config.toml
num_hidden_layers = 16
hidden_size = 256
num_attention_heads = 2
num_key_value_heads = 2
head_dim = 128
intermediate_size = 1024
vocab_size = 512
hidden_act = "tanh_gelu"
norm = "layernorm"
norm_place = "pre"
norm_eps = 1e-05
positions = "learned"
qk_norm = true
attn_scale = 0.0884
bias = "all"
tie_word_embeddings = true
parallel_block = false
init = "normal"
init_std_qkv = 0.0197
init_std_o = 0.00349
init_std_up = 0.0197
init_std_down = 0.00349
optimizer = "muon_variant"
learning_rate = 0.0119
lr_mult_down = 1.5
beta1 = 0.9
lr_head = 0.00846
max_grad_norm = 0.5
warmup_steps = 0
schedule = "wsd"
decay_fraction = 0.928
decay_shape = "linear"
final_lr_fraction = 0.02
batch_tokens = 131072
max_seq_len = 128
doc_mask = true
train_tokens = 546200000
max_steps = 4168
dataset = "wikipedia_en"
MLP neurons of a small language model. Each row is named by its layer, matrix (up: input weights; down: output weights) and neuron, and shows model dimensions 0-255. Each number is 128 + 24 x the weight over its row's rms, rounded and kept within 0 to 255. Numbers have three digits each.
After each neuron's rows, "fires before" lists the tokens most often just after its 100 highest values on Wikipedia text that the model never trained on.

L6.up48:135120117172111134111137151115108104114110130052142089123061126137107105130101172139146100164157132150131162155116148123125107108163126093163099119144123092109106119165084080111128133092151122096188110139124113154167165136120108136130123124097105151118104126107104150103131134135152109142133108141132154137114109121111112124139139139118138152129110115142116164068154110171057074114143131122139141100140146161087129161121147145130108098143119157110147172116152133154118155133109121131112118135093127110109182177116133147120126126129133112143100158110134152168124146159096130177123146086128127149138084053133156165150137110121142117165126146153100123128128141145168162130114101117111147179105081143091128106123145124113147165135107124086128126134120129139154133157154149
L6.down48:118091091118095120122152123142118084132095139087096109136124084136157122127164145154138156160119127114147158090178156138154143132156141124144112079133080124115107113127134072162134103109178115124125066151127125131176093151158133122130158120099124101156116151125094105131130154158115149122104155159121148117177083130097097117144113156132154128079159132136131091109168140142110143109118104092122160116128132149111127077112125140136181161091141139122189129121103133120112157097112127121175091124112129079118133112149146155100144155149123104081137145149122115145111144103113149143173141096128185110128143126117097091119144153166126120141153156144071129119142111132131084148135129148150076119099109122114143139067129112136164126142130120131121151152129137157153142144139122
fires before: "1", "2", "3", "4", "00"

L4.up662:132153118106151102142122103146093142145112165150163167085183122122126152109158106135136156142088159145196136118140168095112112138151132120123139141100172091144111136166069107127132117123149104148158137116086132145131167094178137115145176138143112123119107130144168131105118110093132139076094135155126140111117128111131141077124103147133114086157108138093124092127130114121122155117116130156116054107151137121159134117159123112077125129119100143086127125154127107146157105123100087135146105113115165126158106140107138169105158168133134118168119126111116125152167126168157099106172118103096165140110174121132132124124130128124091138141084106157107143152129111128095126136135125128107107112101161097152121060127132149168134125159153159092091126138127164132125110127134152
L4.down662:103133157112124141115120101158130152105106123112087094150137155125127121125120138147167120120173129133161113106103134138065159094145129160099141153132120110123171140117118161060157112099162135176124132107122108109089120140137136155173137110093073148124142122108119121126103131143148097088160101152142111178159139123133153106116146121117084111143142108107110111168095121118148083144112130098147114172141156143097124130124165133142147150125140122093143095122101104142137122126112130106140130172094113140157121138102104143108107123157128115116109104150127116133136138200113141155169123099098116129157194142128119116103143143125114100161102153116104176128079144147170107127075104125151135156144114075106152157154111176118137138147152095112162109140131132145121083156128077
fires before: "p", "ed", "m", "er", "ing", "e"

L8.up449:124134155134137122089149137156127112091136156167137095077115094158116106104134149101114124128123110082146154147142115180143128166126131127099117116196115179129135155157180072151096147106105111115122115139152158114150101095137126115093112160084117134125134190143150180120115160135128153106106152116151166125113096150084103113108116148143139112131115121155126123118105125076129116148123133114149135165122071132148096120148116113115141128158130118146128136149124126095077111150113109127083177167151142082111173125136099103098142180131115126104098133138107117122125169158141101124148118122149111112155171130139170111117154083124155153087132114121147132129084131175123146167128151138127116123094114119136150098147122134069140106154109099138118110132123131162097140142161133
L8.down449:152116147114150123140174101130129157164129127127147128113163144105124130107147132113134126092121129146152155110148133136143144135162151177150106141119131124109140165118144102094156114107091121149107149124139133140142128144130166121104120088126141147151116154110147124074161122132114131136105102124173106094124124152077132129116100097159169152143098143116148112143062147135143099101118153135149116144169134135161115138161155120120145113096106100152118108091138143103137116146138125192138227169127135126088147101134133134136119110125107125103118157153106106085162106152165160106137070150120175084130084141134122096141100119088159126150109126148125133087083128132109095146134137135079175084151117132103150146118110111125125120109123077142130113124148053128153133110146132
fires before: "n", "p", "el", "re", "l", "g"

L10.up30:117077081112163104124118143110072137068129120153126135124160114164136152142116130095144132136111084127117133121176156087087138160102098143085150099151099087127109127085157143142145151143126158150160167149141107082147105132138140133090112145101121139121122181141123121139101141149139100147129127141103103173110116147132114095110142160104148135106141133155166119106117134105156136124125132122124145149094097140072108150160137190132129116115142114110131152105125089115155158132155153166154101132144140117124131128124106134139103110142133108134119118107091102162134154132133138119132204134132160116116163160116156148148119105103118119150134131132137090139113095130101199077124077144122159108110139112085172115128100135080154108092123116143136141166143147135114161126174107
L10.down30:156130134103110139157124120100132154131118112113105166139130119119119135130105097087066088131103126116134135135126136112153121120132081137129133102134132089116157114099128124099152127140131121135146137120110143146092139110102163136134116119164099119096144153069070110165103128166086115141135145103195156124164140127167213161128087142079141126079110099149138153124113118111168102154149138150120103141117111136100102158070120150121145109143118164146116168149141112108127134129117133143095140093083130134121094132153165102100126121141137152103143119184158122117121131138119155122126121104140108150124139163146106123128150137156130165133103134152152081136135124121151099096141115187144135132165184126092096112120118101157164134138149135094183144148135109167139078118113111
fires before: "3", "7", "0", "4", "2", "n"

L5.up407:163165126166159123100101118125148128135138114178127108165107135138099149155116103149099135160141118135095119163151157125153079154151160139118140115168174122123090118116083113131145115100102122064124124173125152115099093149133140154144123154132134163143163132122142139099161087154197146081142085162121127144106115141119142133104103108105157133103155147141089103174120116134143109135094085139117127147108100137135135120109145115129137121097113126120109150139136109064116137117104135150099155138137124150147096154135155124137146149105127107125148136149125123102130179154159090129109086115134136133141161141118082127113129151134101152166114099136087109081109134109109081098169170107135117133085122172145085114152136122171143123104098124170115114165136113137079154142157136
L5.down407:140117137058132139128130091112145136105119145103098124133143118115190130166155130161091128136143133098139108068164154143126126153132143180116110138106104140123090135103163112145111129158123095132124189112183151116131148121163126154103089109109108132118121123153083128135152165133138146153144094144153163085108106104179161180075057124141120104115143154118090114126146114150141137155117099125116097123138123152114115115112128166095117095117154122134152128113115130127101092137109123114107156127124120166132120120150102089100119118136154102073118113115127153118096157164100112136135102122110146159133118146147075104110152174106134145137174124119124172116090125140151116152155151182133142135178118128130129151149088126144131151136140093140127110170128153128137132144087095
fires before: "ter", "ro", "g", "gh", "re"

L7.up972:123132137103101112134082136084081131123146127076155142161119140105170079090157137130132115107104119115054121140125102110112109134148147126133113117134116178174147119139185141091150142110100155140147130102145133113156108145133062149097157118131179131110125134147095124110152131131178119112157120142110128083129126120142098178170108117146114129109141120126127146103104125112150163104132086093160106127101113128148100174142135132129092124155129104113112114155156121133131116152103145184131154128122131157123145117105091157092102098135093119139178143134134140172155148109114158104160144123067113095130122164134118118151131140114116092151113107158133078069118119165170131106122195153143131117095134136134127126142150144121134134164103123147150143106153139149111136098141123
L7.down972:134101130158110152145111107131175165124133107078084106130155125099155139153111137125122091121177144136156139121143158157145137081126123115116117086099085163127121127061152166071138141138113138135156115118123090175146098094144117114108113098083114179147112100125143123129166127143114133124162165127125099118119169135108116134133138126137128143147097103177125143155161134130067143107129138136122182125138091161143151146117155131114099142106140150116144100097123151164135145133120158124150113119136155116117106142114118132129069084117088097109134138111093106132100188109131097087117130153111114112121121144147136187141115121152087143148144143104128169104103133119168110144059142141122121113119141101119149154157123154149096127116168117133150151108184134139123119135095143
fires before: "ear", "oun", "ou", "o", "ard"

L5.up899:074139140148159176095145133122120142134127150119127102139129115145110114124141141137104097141145092125122113104146163099154137130142104136174120066097140141149134097171092078141121127097170080115161106122127133125118150121153148123115126115124156127089082150149131168184117113193142091110101109121101187146138119117132110100159119104128118104132157124145104123095080108163126066146155162104112087146165162127115096147122129119126096113149146154106102139144152117148125150101095140133138168090163143116134151159168137099136162116156120139114141094077093152132124112122106139124124128157115145102121137111121131097122155078133138126129151129097112149119155163145167114129152117116146119139123142135142145195131141095133140119122074115146084128168089154129122136151088116
L5.down899:128114121123088155124096122098157128128089144138156080143130117157106133069159170142098129140160151168103117153126117105082121128155095095108125119086098108160144148149077130092148156125117160151133137148142143132131142113108117176142128121172124104095116131149165133086124064136105099142117070151151085123146126129106113149149149119152142160102140137140092127111157145144134080118160097118136136125110121131108115158139130115112106132132129130157145095144102157135088121109136162126139132149105116203133149163188160111114140127131089137152126095072130133123131091102146129108151110168151128115131128127140134113104119094128084102152162143116091124136158133141137169155137097133149135134120078147171157138110107106162136136106078130135103148190149144104118121140100118
fires before: "il", "le", "l", "al", "it"

L4.up943:111158135158148088157122117101088138130133123136121148134114136110127136078128133143140132134137095111132085153160116146113091121111135093084162087122191102136127084131125112072187140158159092105064112176131127110135104146174143156138125109121113083114121086121164116126135171102102091176167116089100101118123125110117140113128134144128108108155155161125160104124122099165149134111095139188111145155152127132122169116145125116108102152140157129102142119121105153093153159116117167171100146111132116138140141121127132130137135126080110131172180116123129117140129097108133101167168153128153128157164130142124096118122102101104135117142113126187130078135129129093146138089104153121142165129098129132161108132111111125106136131114131169176162104134102139114141129157110121
L4.down943:126144154188160101116132068090132128097088126119091136107124073166178120091104159087140117124150145151105124129168135141110117117167137098128140098140101110088133139104147122181165173155129081108140119106110133104131139159141153084153119102135091138169145151119132116105132116151189151106157114070113107139157119111138147177150125114145127113113155142101126111148103124121122129141135143131187116105101133080138137138147141122151121105136154136152133136118127119147127112135135127114143125133145137150182180108119103109141146146110194141131127102087051118125133099115120086128110110107118147136152120137107145129066120154126110125135132180154108109139152110127152103158101116112121163160109110162119103151136124097100134151109145156137130114100128107156124140168107126
fires before: " of", "ain", "ion", "ry", "ed", "ric"

L4.up612:070122129130083120145138149124130094136144133158164135162125113154116112135157158113180128135165127132118098066106113121113182128097132135159068095120165162118139117131076153107133138126129149104113109131134127162101148126142120164122146134108120133109091158141097178091145102135111131137144186141120138103123109115114106148100124142110102113152168130171095127136147098125108118141122097152098119116134134164139105117105140071160112090127149098146136133142124156108106091116091161117149137089152136135151114119150130139142193123132138142143086127113185143146149128119097118161083130109096104114091149144122146134138073087125099142159166131131174129087152113130132174157128123151142159154119161116079106130134142113097132129113165148128103142148119178128100115114097136
L4.down612:093094103146104113135137148119128153144093148085144155114133083110113160129125140119119103145118135135157087098136118129145141096102122082102148145123167132138140116141110126147146141195131177120140123143132162185187133130190158161156168188134141131134100125118072105105101095115171130101151127102114105135128104143095130122098118111102135119089141112111147146146109126128098160109121112127136155116143129142110136085128144129141157095127116130189100113095089117155137121150138117149141159117090120116174119157154114132147126093128113082126150141099103117134132147190122150092110114118134132154131075137110106106136118141117130107091159102125091157136173125183127129160131131100122109115109110112147133162162124143080146117158160097147094156161093134134122123136129082
fires before: "ed", "le", "al", "i", "ies", "ation"

L12.up673:121082130146102124090163141076127123149144163144113127173126148153163157113133149095102145122063113101099098156102166094091151133091153129162097107086152121100143172125118136128104080130126159166117108109142128116124161142134188120097102140102121171143114173109152103111139136125132142141090151149102139168124126133137142174147102161110115169122128124109124101134107160144144122154123111072138109109107115155139139162125134135133137127144113134138151085088122146140110127087134148175141098183118154148150112074126092121156135111149120156110129108106124132108090106164112131129130134098117100102148097124120178142112099140160108129114125146124132102173138115142106159119162136161143095094113125174123158114102138123140129159095121076129135135114140172125163128110165103
L12.down673:149135086138152163126080123137121105122126115153124133147103092160091140147129125105105120147076128111119146081075163098116126090114128105097115121148110124094122120147163099113122120163144106131152156073146091161085104140110131106133132160111158113100153139104065156103147144178115121115125118110120113144174152159151126147113119122138090160141124081143113091138094167109155126091096113113149156143100167168133140121118129153155140168179116118123152140094118113118077139145153130128121100149139158119096153098155121115128151123116105153138110131135111114125114132162109127101143132112156147102108132128122168154142119124166144116137110154117146160103120159192103150135180124107125121147105151112110133103113109118125080122111106099167157148114147139106127186155170181
fires before: "3", "and", " 3", "4", ",", " 4"

L6.up660:095112115103129194121141148092139129130072121143125105084094100132098170116128173166131136149170140156116159105107086110104136104095120060139128155124165115110111085142111152145132111130140145151124121164156146130103133153183137141125115076096072111124120105146142128105131143150158128147128188148093208113126140128113140121143134153131125128131088159116121170132098118127163128098110095154128137142138130101113124121116153130140080134152103087122163147138114132104060089114096109120125133121117149134186123119084148118132089145090130133144123131133125102140117140127150140148140150124124191122157093124153114145142136119130140116155156150137096148091133137141126116137177123091137096173135140162154142092131160115150136132117097136114112116152093152128141122133163112
L6.down660:142161152142123103095134126151161106115162130088105113118087143127124143139122113141161105105149151139125146089093117116156136149129146148164147146133140132151092075100132134140127130131148115107155131158170159149112111143154130142140128178126168126114127133113097105150114120151079158129141147142163102107133093127119128127156107138135065159156089137113139089147169160080119097086123123102128133134169126163105094141133147142115138115111144144111145141112099091163089106172128182111166129129134117066122123133142114103117151112095100125115101082120150121123058181125115143103146122155123113089151141126196106165134147120083128121161135131139140109117114137122120107122091154113156103153093101113125130131139162125095154133117142127115096080143172191141135108140152103
fires before: "2", "6", "1", "4", "r"

L6.up198:080123146110135132143108147116111142129118125126097142117144091097132120127137130124106160127161142101117127121120099159092135141135103092153107125133142193138085132150117114131150153146088115131114132105114110105155117148185102128146139149134098133119124134149130115135129134116174127121133083185129134113117114110120128151132124105141151101131133158125139125117113113133130176115106087107078110110154096151152124092102149099131119179162129135114154092146163200099119084089133175108098134157132101108136134082144158134113120146110160111168147162180117118116115103076086164134109188172125123124164097150131108136146141082134119073117113159142155108136101131167134110148119164113146098136116177141145098137142156167113109121161095095120104139147167123149084137116092128
L6.down198:149141128098128095118117163120133158140112085089124089132130129068120118160129130146120139125154086163120130106141143142098137129155159114155081143152156151093146143165146156126145136125136143135156112086085127137151104133171129112117134095088091145165116160159153145128141154122114142148169077106093144070157112095133148120150150092085138103093139101152113172087160174111134134137147102125070131121157095130107106160183152098153110145120097103110134168079130178121082146118113078142123150109162113082091133095130159129144073139138159123122148160135146121147165148108085116131127105148154124128162124139169083129133121154135122117122138134115131145137115131150141100142135150132087101160129163113130133119098112148110128132145132122106124138116153111113128148113090134
fires before: "ear", "p", "ers", "ou", "oun", "r"

L10.up452:085141138129102142103126119096126094123106146129152124149081098114071132116133100128122156054112125129146154133127095122126120116139113070126129126114151129106121114122109159103111122088101155087107129129177138134125141112130149129122115155109143135111112112073172097075160150140154125150135090121157098133139160139123127146122138138081119119113158107150162122123170126159103115175148080154137122104192134136106152164165142117101114128117133120172132171120164129134128110067118156116104094116111109120128164108129102149131126112108142091114092140145111165133136157111151106125093164194129172114149127094144133107127156102161170160129112160128100142158129115145133143134100112128165127138116099139120124143125135105121131192164138126118115118081142170131149167130143171
L10.down452:138116167156153121133071142158149130135149113115131161106131121112111102099146142101104125115111112114178131126121091143166114105119125123108124177094128096140100139149156070168149119118129136133120118126128138100161104167148108091088134147092156058079137169148145097126144106127072153105119151160150149115078114120112135118160121125125084129139171094130130156130120137125091124121122098176074082118121124135162112127107140098169151126111102155151128139151141120143133140136132129131143179162144074140110142128138120111127145132120170097163167155135124116170160130107133109157149129160111170166105105088125107130168128135129130178140107124128133110113136123113141109160067151161159120154102125133123094129120109080142163117121140142076110130162112123133126125141106164
fires before: "1", ",", "2", "20", "p", " of"

L5.up743:133129194125167116139108140134150068192139146163146164124106085107093112104104140128108161095147123133106115099115125135122113155133119169122116142143132112119137148154128129172164199132099092108127131138113140128118141108127116139118205170116159149117107100112124097129153138142124117121078150126131133170157133123121141112153152091123125141116134155107132096119141179155089132149120127113120133140113168089114109111142132119149092163100126116136162110132112115094124145122130092113082134133135155120096130134135138144119136134112119091135114125112109182144112115051130089163109123090135146135204152124139154152142073107144151143133149142138139160138109163133126147103114110151156123099090109157124079107132107104145130152116103140061109124117117117158101129110165141
L5.down743:158101141089136166084128132122153178104127105113116125122125137154138114132172124104139098115137091149146175135106144132115107147141078114116134095161114097110129149088132171116188129079131112158150117106119143082139120128142121168156105119142131152158123106115146117144144141102131120121156139141133141126145115118103133122099142158151106150121123133138115071126141168130111153100153161147165096212164115107154156124120121098172167159128108129133107162079120122111140131118163141092163151139138123110100130124098100084107134105136092117111137107115106118094114111133079125076123072085117162124107120184135125131129142147144107150128099151111156127120145154128119093145093115145131184162122132111105153181174119102132152088108121112139117102136150094149139133124162141
fires before: " of", ",", " in", ".", " ", " are"

L10.up941:130121151086103135129152143122112150090159160115139120140120108153142106160134127182165164137088122119106114142124166108155147129111126103133138132156126111123098132151123130109064137137137124145160075146124153147151173128134076138145122099156143146095145103135160137145145121135124110081130109109113125123158153162123114059123124136130112120115077120155131120148105079129136119139094132120123142107138098127135083120054123145126109141103124140104121152116153098124124175143109097092102109149167167118111175169141168163193142173117127116128078123107156106141149105128134101138120152136138148103124138127149172182142149122121104163095099092129109147114113149164113188128127147135136119124112142140118136156067122101109105166146122150129095094118119142099138101155144102
L10.down941:121134123119139130153128105150132136127151116117098112133127122109130113124128110144138115082124139142141092136132072106115140125148205086127130112114102104120104147164186102130128122145118158129121126123143164092118119134125171113106111112108089141130115141123128115093067100121100090108137135131135121154129079114140126124122121124109129144120126075147141109162157142135175138125122155143108089102100152123146139088122133102118157131160127143149123139105150155122164122158120113145113043142122143162115105117174122121125144124119094108134143138172144136159115142126117134082178111105126157153088142117171108096143127149116115127159131126126169076112107145149137133107172157117147128161099141091120081134133117107114102179122224143156138172137121105170149113149193121
fires before: "0", "1", "5", "3", "7", "2"

L4.up232:148181183156121099137149133146126115132118104159112085132145144111103137138154113125099127120137090111120147106153145129124140104123150134140123086112183142156092132114097110122119109146130112105154111109142111106148169112098108162138135127170127114139117118171114129147134102113096115138136154123153144140124106109116116154125089164123116155122123129143157139145134068114076124151118094128090051119104141173119135113144147128151149146124169092094137121137115082118142148091115126145117171124099105181161068135136160126138135164097121079153132132111147122113171130158125134150132093128110114123161116133142104109149130124142164102151163109106160175150106132118115128099179170097093076117119127151170077122167064132098125160132120146147155149145112101121114138120106115
L4.down232:153088139132171109123126093160076112160110108099134118092142112098121102113148153134158109127127137101128140121158157112122187108112160109118125135112161174093102133096087135122164102113121192121173122141163125094108119119124156091143171121149120082137119139129138108098142111153149132136107153138114155105110150101112158115150110081123133120086160142112117155144130099129129149139136134138126128106153138154126138125155110135107135106131149117142132128158121084104123126111181097161124140129116192072128146122162128120118166129119145118161153113148112115103143111137119141156126138119110096175107116089110115088111110089120134140158184105098139116198113157124082114144115121110095169186123099096167085110162081103122147114125148145138131117149134123132142164098138150
fires before: "t", "c", "g", "ter"

L5.up235:134128124145139171163125094135123129103089109131128132098093168096136144062119147122115173130103157140144141108100076160130145141135141095115149102132127113136089098130115096097082161111181180125183143101137094137154100136090093119145139116154151145124128125122139148113111152091112126139108169137129160136098178129141135098120121173150126128099127108156118094115143099126123092123146142083090141128145161124129111114195142105132113077141111122117111135116167137134127122136074159113138147130138131126142154114152123156131093168100119132156145129119121123117122156109125156157192130121134161136115102109112156131149145100133137128144140112155123157188123147132139148081163130158115115117140161126127119120127144162075152097152119112147092173120125081136127050128123119
L5.down235:080152140146120108126133108121134123117098112137147126123101123132103139127101145113129151136133131123116143077105098093150132150133154080167152122125155117126117129140160137147106136128127138116116101122141147141148072110105096158134130130122141099177132149137187138140124158089116126102138161121156167145170145103111119121138124152119155104084136111131125105150135143088106082101106136135098140101085112089129131095108149122169142114120106122070155112081168141141194102141149135151095096098115114133101067150142160150145120149165103093146154166119149086147117114107067134108135176114177178117131136135098158164142144142128121131118104144134104185118157088112095097136158166126140156127141151166136135102116141154107122142150178142114112167132107149125121088129106130
fires before: "ions", "3", "0", "5", "2", "4"

L3.up868:104146111134111089127079131171082120145110156176115112135107141153154169113139169125145132169129088094124141137147110123131154130136124106123095148136127107135113132125136101144137126144111087095081151136109153098144104149125098106153156132140144146119070133109130126081138149117132123118148147115170099158145136103119151090171095123181096105105107089102179118133120161138137123154107160136125156101149131130163173120123139135109148155108152106124098110087090097153176120130135108130135116107105150146139165085144122134160122134140142138113115127112106139181124150168105104122177142137104129113086189143119152120088145105118089142134155078134116120115168137139134162152145101109111177139122167072125182132094144107121082090115133161131107123137113133113152124120115148
L3.down868:115128186146118133092133151113147119135106124098107118143119156124132152145153121094169105140130123121130136084128149124081110120113127128092102115120112133145152136081182155153140104110116099140082113134163136145086077176136152175164075110127123071132148112089146134146076123114140132112170083096122136122143189106124126146113099139109139144128160132127139127165119100127147097147127113130136141128128144121134112136159128117149126134146124157139121101092131150116145140174138109108171150089159129111144088126111145119154140113102148080132141147135137126125172109151125117141102123102149101127123080139136116082107123156111100211117152169127127122086097144134152114172120143082121137170143138076122135129164114116133121129148167175096125162136128095162090126137128097
fires before: "en", "ed"

L3.up124:118080159123141159152108121090167139124125153119169138135119103105109123118109124137127187157112140088130166147153110160107108137131149147109142148131147154140130161082128152082188129135154094128103112162131128138158110106133110180127127147109138113093130163167128056122099139121108121140086124140111131140100105144087079142108133138132120118086092146082171155138134123117098130157158097137107103128160140115094128168119097133125128150118129119128137091143126150132154082127156132151125131121113147127112123097097166117112165100140106135149156160132135119168106105110170109160115169127125127139106135096124154158101123130107133154164093124138103142152121132092111092058179124148123158128100088147137117120133113115115125147083157121142093089145128114193125144142136173
L3.down124:077149141129140156112154111122152163078121133123121109096178151133160116139191157163149115131153117116129101114104131143116125140168089104141123073106136107135115162138151130162188100091158120090160144149138167161081081141103114112133130164136102139142132121129089134124142150158116132105160128157110147148098129157139133147152122099126103116112158090106149095151135126118131124105151132154152110112114105111124153106102153160140179107136137176158102093121095140139109103156173128140099138111140127134112101147198089125112105135115146139128156150113085097096087128148091125094135116116158118134089100105159133171139134112153149133135101132142152131162146131114111122125161130099095140152128071119109128130106101156109145154150149109128078116084159110107098143132113106
fires before: "ion", "ions", "ive", "or", "s", " of"

L5.up239:136122113131131101125094113129147155150104120099121118132129126167106180139102138118122129088123118117139150136138123136109097107078107115119112135126152106118124126113098110160127123150105134152166162120093100100089107162151129159136135150124077153091094128137149108084111133130100151121165166144133164139125114148133120199142117169118107127089135171134115126121148092102104133088162117101141171087112063159125124118104139128141106129132117098103093150074150113118106164128116125175109137106145134168150136135155112149085121157144098118178106163108165154121135143098142148096173157127122140141118142128141174126102129157109116115128103134128155185174140096176153151113172088155118161154131152141132092096134138159085121129136146122156108114076127131104103104145150121
L5.down239:122113092141155163125110120117114156121133115105154090117166130127108122152117142139165130164156089134089120151142117178121149158107120115124109165117176122110108100111085112111099082126127127110132155096165113102156108168142105144146141110106093128155141125144119140111139159118114164129123132125143170160162127116129110169151125163125108138135132129141115105143130094099115149123128141166129126142077117118107107151166148152127150114140183148073098128073091119111117103130144084160119137104125100161077100096169140119115125083152148122121125132149120149130148152126108137083106165166100137121111152097153159122151110172120149159130126140113111117132150134177182086087132132082168091120188113146133157170134135137141148119140134077111117128086095117123111090135160127
fires before: "ment", "or", "t", "y"

L12.up337:172163135077108114164164123163121155115139136133139138120127128159092133138148138118096152134168147148113152121105127127103110126140164116128114185118096197111133138124147121106121113149103082146089096116166125117187125134098150135076177141093137124137121123131141147135112108094135122135111099131185144105126092140119111108155145110141138121137109113153170135135079118100128125109105126108134147123164120132135166165106148105133135135131139129132104127117114134127116110156102116108094125111139129179090135150118103093151110125151159120132119154153071202128139109134060092137128097090096119087109199125137137142121147117067127105167135114186137146136112131149127107107108114139116142115065117130162129165086137170142110138134131131127127129103094160145140130122116122
L12.down337:110132164121148150114132129149165157100127081102149130140129094090138160150143126143131102090083130112165145138113168167127092113117076145144114128100148118120147103126142101117171144171143099116098113159119104117126095115115098118148142112101184132158144130080093133102072156162123137116137103126091114113141099119152119134114135113163126111120091141181133161106149106141129150148133111107172102116122092168107142107096110104129110141113137096097109115166138127138137127115110157164105140117185101130141153134071120137161126158165152123121124129158143104120160139149144159163139090123147141157151107144108124101131153130139116154139133185170089142157092110096081132148132118106094136132122085162130095134143110138132163140088141091144151142142138097110190114147105113
fires before: "f", "s", "n", "l", "t", "c"

L5.up844:139141155130131119110112121074150139152085083110151151087137080158112161119094104062114149143131112112120127093127130170123140123074114142080082126156118110128071134118184154167108117081140109148106140154130104077157129108149160166115161177114128142143109108098138134119153099109150127113106151126103154116099123154120091143104120122110116139114131143140119114149157100131145115108139095123145133119127132107101095131148129157146123179113144112146129133156116107114152100098128110157128141081145144172129148128128087143120136132126106114122094092145134107200121148101121158069112129146120116146116093148143143136134132100139112127165118171140129136115145171141178117130170170141133160111131173147165103126160095125138171111174135128134140103149097116117152143094116146
L5.down844:115127124133155106111161149124120140112113121130094103108152163126101156154148119139141138130160133096128140161114132137095165118138153116174132147167091171154162153132140138108143097144090089080086080134138158135135177119156115164120101094114125165087148076157077148111116129087162117128146138074115156159095135114108155110113118146142110145115115086088104131123185124159116159122133135116109147129163107116140166151131133153141134139149143116100102150143113141097124150128163130155127134136113102163149166163084111086143127128076095143136131100172108136150087144129121135106113131158094112129128119104133154119184129140101090145157142158116108116108138153165091095080137156106137153130154130128121107117100094146139112098128085145170143118128113113148116086145091115
fires before: "y", "h", "t", "p", "d"

L10.up549:151114112110133119125155145172109100065129145109121128104126111101138168150114120121071095121079137117145128122134156135113134110168111164142152101144149144175148151091115122101107140125110152089103125176095176146114136154107113100113136164167105077135113150101122118128186100109154163154112173150111120104100090172120144154146114116123163092132140134175119140147114139116142144106135123112160168102128167134119143133165082102114119124107135133099128172131170137135123145084168105115133147108088122120089112121124181099139123133119119102136132128101139114124134131078100092134140107147169130134118090092134104163101098127127121171167130121128162111120161152129154128135103132122136173112097137154096140119130092084154167117130164111112143129126090137116112156153141168
L10.down549:142146146168103128097107112154128138133121116119175105163093149134122088111121138149104126166096096134110108132147121155122126121119127090121174083145078131129182096131139076105135120110125118190122181119152114106126140140154181112128105146132147142119100155120105118136107127130124158114121056119101159144171161092150155085150115141212131124142114129094149135112144103120095121144103176104119117118150122118135147142113089134101111143125169150125138156116110120120155094091131126137119178104094147098151183097130099105113138139134119141129135134094133107154086120122119143133113136173080126138137151114137144110121155123109133182122097171126132138128151132123097140132103119144106112129147149135163161088135113113133121122150094116142090067135167137115130170115156159
fires before: ",", "\n", ".", " |", " and"

L10.up722:125137177143165151128094153144125067127127141113132113108093134130108110087134113109094078117167128132181124104102095151122195133138138160161145144169144107163133149086114137123158129111123117146104132103116122099095120155076177124118174162157155141127141143138145127105149119098148127120099180143118156111123147100128154101142077098167083118174102136162087098151102106063117128112113133107117127115117130115117121101120135137104139146110121130144106135177132097111148159131157104141089069125104137122136160130135161107148135113142172099146124117104169123135119140090132137080143100134062131130130106120169144109114124101137162154160146164140131144133127138118126166129134141155118141113141152120090159089130121099123159104120114133093146097133156139140134132152162118
L10.down722:116095125136133124155144166144168186122136100119126139126108127159110145130123126126125138116155143185146123097138153111124125153160140137137130152131088116158095145130144123108120136118101124145123182083162179092128118134119098097130152159131146172111143107155128125069105181109163128131115154147156132124128155155109119066127143136141145148116118097099096146109104114146140205095130115077150149118135161137119090132118092157129150137108155129113124142101126109105105181143075114084060151134081156074135132115123146102124151084172100138125129127147128166128150122124141099138120099119113090143137096177099083141067127124167119141150105101143097144152152112123110124110144099138137150132129130145127125134106162079117130163111100119129133136144133135119125151123109153
fires before: ".", ",", " in", " and", " as", " w"

L3.up1005:121133097131104092152134143145136112135146141146141126164115126136190161110112131166173148139123130121109091115139153111167132096146129102074132133152134120142122103114128151164155170106137127113122126126098092151119097143118123147081118133168146079128128131120186147130116096121136127125084146141147114177150182132120113119149092081144122150122116108131152095115117125128160101151164151133132143112134091124100123122119118126126140123165162132135191110172101132134155099131111104125115114120117106093158121117159132128171091145154077107103141132072114080186140149160090158118141089095145141132129146111146135151092090085123165132096136088111139097142129115109093191160159120136167122124109127096162160123124119167124138128117123107141089163116100141102165126138098119
L3.down1005:150124118133121120137102134148132140097118113136077101089122159112176132122140121129127107142148110120122096120117199084109103116141114140094157122105117172166099135125119135141149161100114117126090143106107142109132160133134153094139118132116133117116141109151137103150148083137166115159135065100173167094160166148118145124112112113097144154090161156159115180125155088133170158128125137136146156123127169097102140119154126131163151144126139125164109077093110150156156092133145073123117130123129088134134142135112121149144140136133134102129151170135106117128119156159107138122082122100094140159086104115143137125116072133104123128144112124121164130113122125080125155163137129129098146163120130077124124169148134189166095127109157136107126167084179116149108101089115119
fires before: "ed", "e", "al", "ing", "s"